Part of a small language model's weights: width 320.
MLP neurons of a small language model. Each row is named by its layer, matrix (gate and up: input weights; down: output weights) and neuron, and shows model dimensions 0-159. Each number is 128 + 24 x the weight over its row's rms, rounded and kept within 0 to 255. Numbers have three digits each. A neuron's up and down rows have the sign that makes its largest values positive.
After each neuron's rows is what it responds to, as a language model described it from the Wikipedia text at the highest values.

L2.gate408:177135114104115100099149162112129139112137143116162129132145133124150105140151161118123115118124180129108129153130175134129172126126163100113146130128138102128111068129142127091115207151160148127121159130123133137118117082188139100148133138098081128138104121164103144123156118145148144128153101120150169144142086161118149150132136130156125117091124121135153079138165168173127140127123138137138123090142119123146113184121162105104113172160148103134130097133105112125157108108138103
L2.up408:123138056102152109123125119120128115127138122133136145131153121142150114111136114149159131120147148163130158195166166107113131099138148109107104125112109135116117124149134151100117164128129159146136118144065149157155112110160128114144157155138091160123114091123140158083124118134140090129134128156137160138159096105113132153160129113159133171136150144175136101146212126140149128130087102155125116084132127116138121145134133166119104123144125065088152105157185124131167138111114117
L2.down408:126117117104165163133133117124129118133108108101117138115109140137134135096100111129120141138137107138128114153190171127089115121140112119121114137102115126133123135183102106104160120153126136111135092152095143176155124140103152115140120154101115160110092103122174172133126106192132090128159132114118157110151108101127144123114112155107128187143128143171115124124164126134126120108119132134130147084118120115105119101121120137142098134100120123091150141140132116156154136091129100
Responds to: Leading number digits. The first digit token of a numeral in any context, such as 6 in 6,703, 9 in $9 million, or 26 in 26 February, especially after table pipes or parentheses.

L5.gate326:163146114141119112110124169138148119125133124124128119167096118091137094169114128109128155105137104136120132148091142114112116145137177091174147160103123128157111123114099162081107114141136115109134088117089140151139107100170084106129093112074129141177182173134105129144137147125102123149135121132132147065134118114113117120137132158110136124123108152125103156152128110158127143122112124108125114136125131134110095113175159129131097139164151119166100133105115124144132160132155115
L5.up326:160115143089145130095133119153104163096158153106108135072142142107109100149180064118116127136113150144131137148111089148131062125102166122105124159110129125115150136164118152154155115126131126091156097156157118117153175145100144118136095114106099133136150128125089177116093137095114146139124089145159150148128142101164141160107113158108121104162098131117132135116124168140173111149101137127094111125146153150178110088132107143132079110107120132097181095098097153132128136116147131
L5.down326:089108148107123124146149135195132112118076116160122120143122130100090120114118135139158143124107123098121142136188120144115148138104135164138108135109177080129133145084105150132140177112122122097146104122145130188136131139123138122149112122107116113119126123110125111106145090120098148143090080139109130143139137144107142121131136152173159077098114166095153141112136107143104101121154162138121114110123178150146164114127125187169155128136155152133089144108180127106066107105159114
Responds to: Day numbers in dates. Day-of-month numbers in full dates, mostly right after a month name (May 24, April 28), also before one (born 7 October); weaker on year pieces and mid-word fragments.

L5.gate708:118146110082143103113118125089123161120124138105152137127145140102123100162114098140115150159136103098137150176098152152124138131093093123135173166130106156134183109111120150122087153143117097127145138185146100106141086145115061100134118125116136078114135173137123139100136080129140109129138129135169109071164099126121142125143091120107165138096127155112137151132138110104125175127121139126126129121125108123117123145097140145106120099147116149121113156119109117133122107105106113
L5.up708:136118122156098118148086132137140127129158124131168142114118133174207118131135087098102139152102135108131162134128120092137162150096162104126139167127095085127089123119095192157156082132119144114121129132148109109165060158181138141138136120122095132164144136136085117146100115128145120108130087121154127084120115143097142104142141141108130202159146147124115154132146099140132113104124132139125138115101159146144091117165133108131156142166163099119161147116110126132130111150115118
L5.down708:094155114151140109132122130091104124149108092092152096133105172147145108088137115103158157105137115123052143124093104108120150118135143131115145149163108132100143193129084121133091131155133173148125100106106068174159118146173123134139161082130175126063141141107107128136114089135140150109137134140112153112158121138097128082113151143123120141110158122121142134129135122139123132138128152107116089108182151163113130127111124143168096137119144143171111114101131126065160164115129098
Responds to: Mid-word continuation fragments. Word-piece fragments continuing a word already started, often -te after s (taste, paste, trustees), also in names, numbers and table cells like Sil|ver.

L3.gate167:139170111091104095111124139164157129112100165135115154148122119119168085118129155147115128150107149156118120172154101111144145182125144120073123135124107132145137094128159136092118176171138136144185110115138106164081137151108156127197145131104104132199160135136151118117149133172091134084150109098125122152125131157114144108134086109123085132122118149122161110120129144181113136158151123121164092136101101147125109086120105100111117169133128146132138149131073091121158156095143142
L3.up167:117149107147141132135157137118178124129066114059123069137127117117132113130147129148137135139151121090153092133151118139129100174147115119114137158115139149129137120114108143119142163141156118124144076139159074127163147150130107125159158153112121128143122114110137121104142114124101113117136154132127172135146099163077144169103121147121095146141132095112107160102084094176127155190135062124124120094117099127101143124088115153082115166091089110135154128128140117093101115107118115
L3.down167:069117121094132116159132119140163143125105133148167117157108103123104121098139114121112146127162086100161098145157128141136106083106109115162136120120160098153121110155133126148131116090122087127186144176157129139126128101129107144102152157135135161152155169115121136127103158143115106121151087129075140131116116107084137161120140146096120141133150121159152135070077129158157152138095106144143112127112133131140166169117105154127109123166146141087110145097172150099121119119121123
Responds to: Table numbers and word-start fragments. Numbers opening a table cell right after a pipe, as in stats tables (33, 18, 20), and the second piece of a capitalized split word (B-o-xing, P-o-stal, B-ri-gida).

L2.gate354:138120107131103091133131111126139178152169137141125151106149147158132139108066115112172137097175106104129153116139133155144162143131122107076127101192113097107118108134146143131143101115141131132090098142103142136116122126187160126147101111116109160158107144167145135126168111113090131094196095152127120136107099129116161160149152140125144116113080145138131142149121101158147076152126180108134138121166105143101139162153133142107127119138143116117106137150104133138142132093177139
L2.up354:105119129125125133097088111109126131129123154120102096139155109133147111120121133133142115165158180143154111122147134100107157137147094154109134138143144142090117127087145105149142132114137080138143112128150128106148124077111158158127150115120082097164116111131140165113118085148148144088150159134134100120111161113133104185115120144162146135123112122156155163122121153128136084096107129113105169123127139169125113097120135122137126167068118080115143134109109073134092122134130125
L2.down354:158138129128104160114130108086103114091116090134147097146152131100121176125071112141142145155123108107089150123173148133142122112140114148124149086109137132081115098151138102153119137152152052126072118132157121112105137125163085129164131126104075125181149106102104103102139168137138140104157123133103112123114130125117148143127101149176122128139145117109110130113112149162145126113097166098122131150164101142146132108135130125116137132096096134130151137098119124134123128135163101
Responds to: Proper-name opening words. First word of multiword place or organization names, especially Union, United, World, Great, and also mid-word fragments such as "tan" in Botanical or "va" in Pavarotti.

L3.gate135:103099113160114129090155147108099095116127150138122138082116093171135137136163141145127105091164141145103136139142151112144169143065138136083148120160140120094134097135143090094087142104164081104147103144118148106140143121122155140094184106136133139172114176131088132101148094096122114132146131144122118086129115096149110135126088102146080130119063134123170140165117111128137151096122143159103137126138115143141110135136105099096162120161114110118100125115124103132094158142150124
L3.up135:092187118121128126145111133090185097126099143123130119157134140148115131127130159135143123160121114156127129153110161117121094117148173106089130120127136097111121107139125138111102137127124121111089102124101129153149152136176141103140166133098145114148112117139130136116131088137124140088181089133141163176089094096142137164099136117194143097165121158097102121107154146145083104136129177130126176159143144152133171139133133128126169142165161136157126098110112113143126133112080116
L3.down135:082134087144118120138109115142158127114131140154182112106105135161129125073179092141139098093126134083151136161109107158117133142190097112076128145172120102133125102134129132132172101137124106126150111137150115119117100135129191110168156126115131172127097130095105124106147073159111110144146138131100126159082109130139113142170108108128139123106131102096124150143132153107174111139137124104122121106150115104126114153136189140113149095132116100143181130172123158142166117102090124
Responds to: Mid-word subword fragments. Interior word-piece fragments inside longer names and words, such as bor in Scarborough, vi in Travis and Aviv, gh in Baghdad.

L3.gate420:084139102123087125138127157154127151134127105116135098126127168151134113136122188149082111125173126137118135132152117153141166145132103153146117157112087144137134097133138132101136172143141107162092134115125152118130132110116137183131130140107120163116139140081153134092118116140163146096161123100135136124131088143104171116141112100134070149092182099085164130146117134177136156113086137161098135097143143169169093127155126128092164096117150141118139162155135120149177114107099136
L3.up420:121133130106122097134107125088135111103136126131142103133128158135162108146135121178129133131137122155175127166142161149122136172146157117141101130097124121144171104130115121116143151168134119162154149150144135193149103080119090092119121124113073132115182100138078130111137128101165074116147141129164119145142106174139119110109085141114138137081130155151145101090145139160101121123135115111138113128135132109180105143124160113165100160142185124148161133131136117122148134125113130
L3.down420:139143149098165146154126133115167138136107102142140115136079128107140105114105161114093132141162147154109132112166142119149119157135109126122145133095093133147134120173116102139130099100137103114148113155137160175099129174147149119122161154141115102157136105078123161126107157129123112138168109085120126126163100114165113115134124109149095149096125158124114132116165136137128154137101094118097140121143115150154151123150117131133113178123138116105166112140101134126106134114099081
Responds to: Numbers in table cells. Two-digit numbers, often 17–21, in pipe- or semicolon-separated sports and statistics tables (18 goals, 19|97); also mid-word pieces after a split fragment (f-if-th, bill-ion).

L2.gate785:116126146124092133123131144146155133122126139116156094130115146099126100130163136102155142137178128146092138134118160130145125177120106129133164140152156159103126125124117139156116142106100116167133129106145117134102156136106112107150122159114134117174103155087085107136118144121110135130140134128129147162149140166133141163140156151110121092126112118140158148117096136137094129122156104153091140124148123113106116093128137124081117130126104142156141083149135124140136095118129105
L2.up785:140096086155160089149121090098169136122121109109164142176120126141159106152111115097151126123146135107116105133138150136173133099136141103149109112132158158092080129146123111131109112097161104139110117125139139142156156113196115141144150133115153145135104141103098121139092107165111111140120128133098154119125135175193142147118136125111124143148102150137151107134141117122119147104160125116110143095143146123128162116137083142136115138105143158098177094157147125065127083118136128
L2.down785:159145151136133109183117150121142139121077121093131127134116122160125122107119119157135088106127120172149119143172126142178138105102120120151144164154106167110142144127134089119120121121190104162091153173131135148159149145115127139081126175062145092129165127139113127129148107107120104115117129170134112121125107144138104100100167138146136138102113125138150149143147137165113108121151131112125093148146119147145152115112083131150100134119173118135201131157141123140189121102126127
Responds to: Exclamations and word fragments. Strongest on exclamation marks ending quoted or enthusiastic phrases ("Class of 2020!"); weaker on mid-word pieces like "es" (Caesar, notes), list years, and CJK name characters.

L5.gate63:144069118096148161126139141150083131097154132088090095087129162127127080159175106087135143092125151114096114152145142117082125148150139102110103133101141082141125130143143138127133133134115116092095102124134143083112099109122153098133130161092109111200090149161125127125143112144097140117115124089183124124152137126136111152120124125114139122130165132144137105142138106123110114148120132161107160102167127124130128108113105113133139114083107158180137112130114102146116105098147129
L5.up63:126140100126167120151147136057113120114146090141119109116117127118117080161105090134114067070099114147122096167121093174150141105129126091110142130129145135129138109109160150127145143150157113093136073171118136137116088092126138146119131113144140190125141113130181152119094150150140173102121179087102143154125109115130177139129137106115086130152134177132137137135093114094185133110165114124104111157135115141097120118161112162154098123091115163151129140135150127148121118135128123
L5.down63:103163110137136073080146130111102113094131119089135095096096097142111097116093099141146135130129117133117172132072137134074088115081091126092153095145152097120143131122116140094125158122138081131121149119160143154154143141177141110148139207135128167101133164137095121141067096139134108135154094118135126156107126146112138129145175089132087111100089145132146118155098110081119115151097117142130102100130129137164139112144128160123128148099123128144169101149103114101152110143171160
Responds to: Year in full dates. Year tokens finishing a full date after a month and day, as in March 26, 2007 or 12 August 2019, in prose and tables.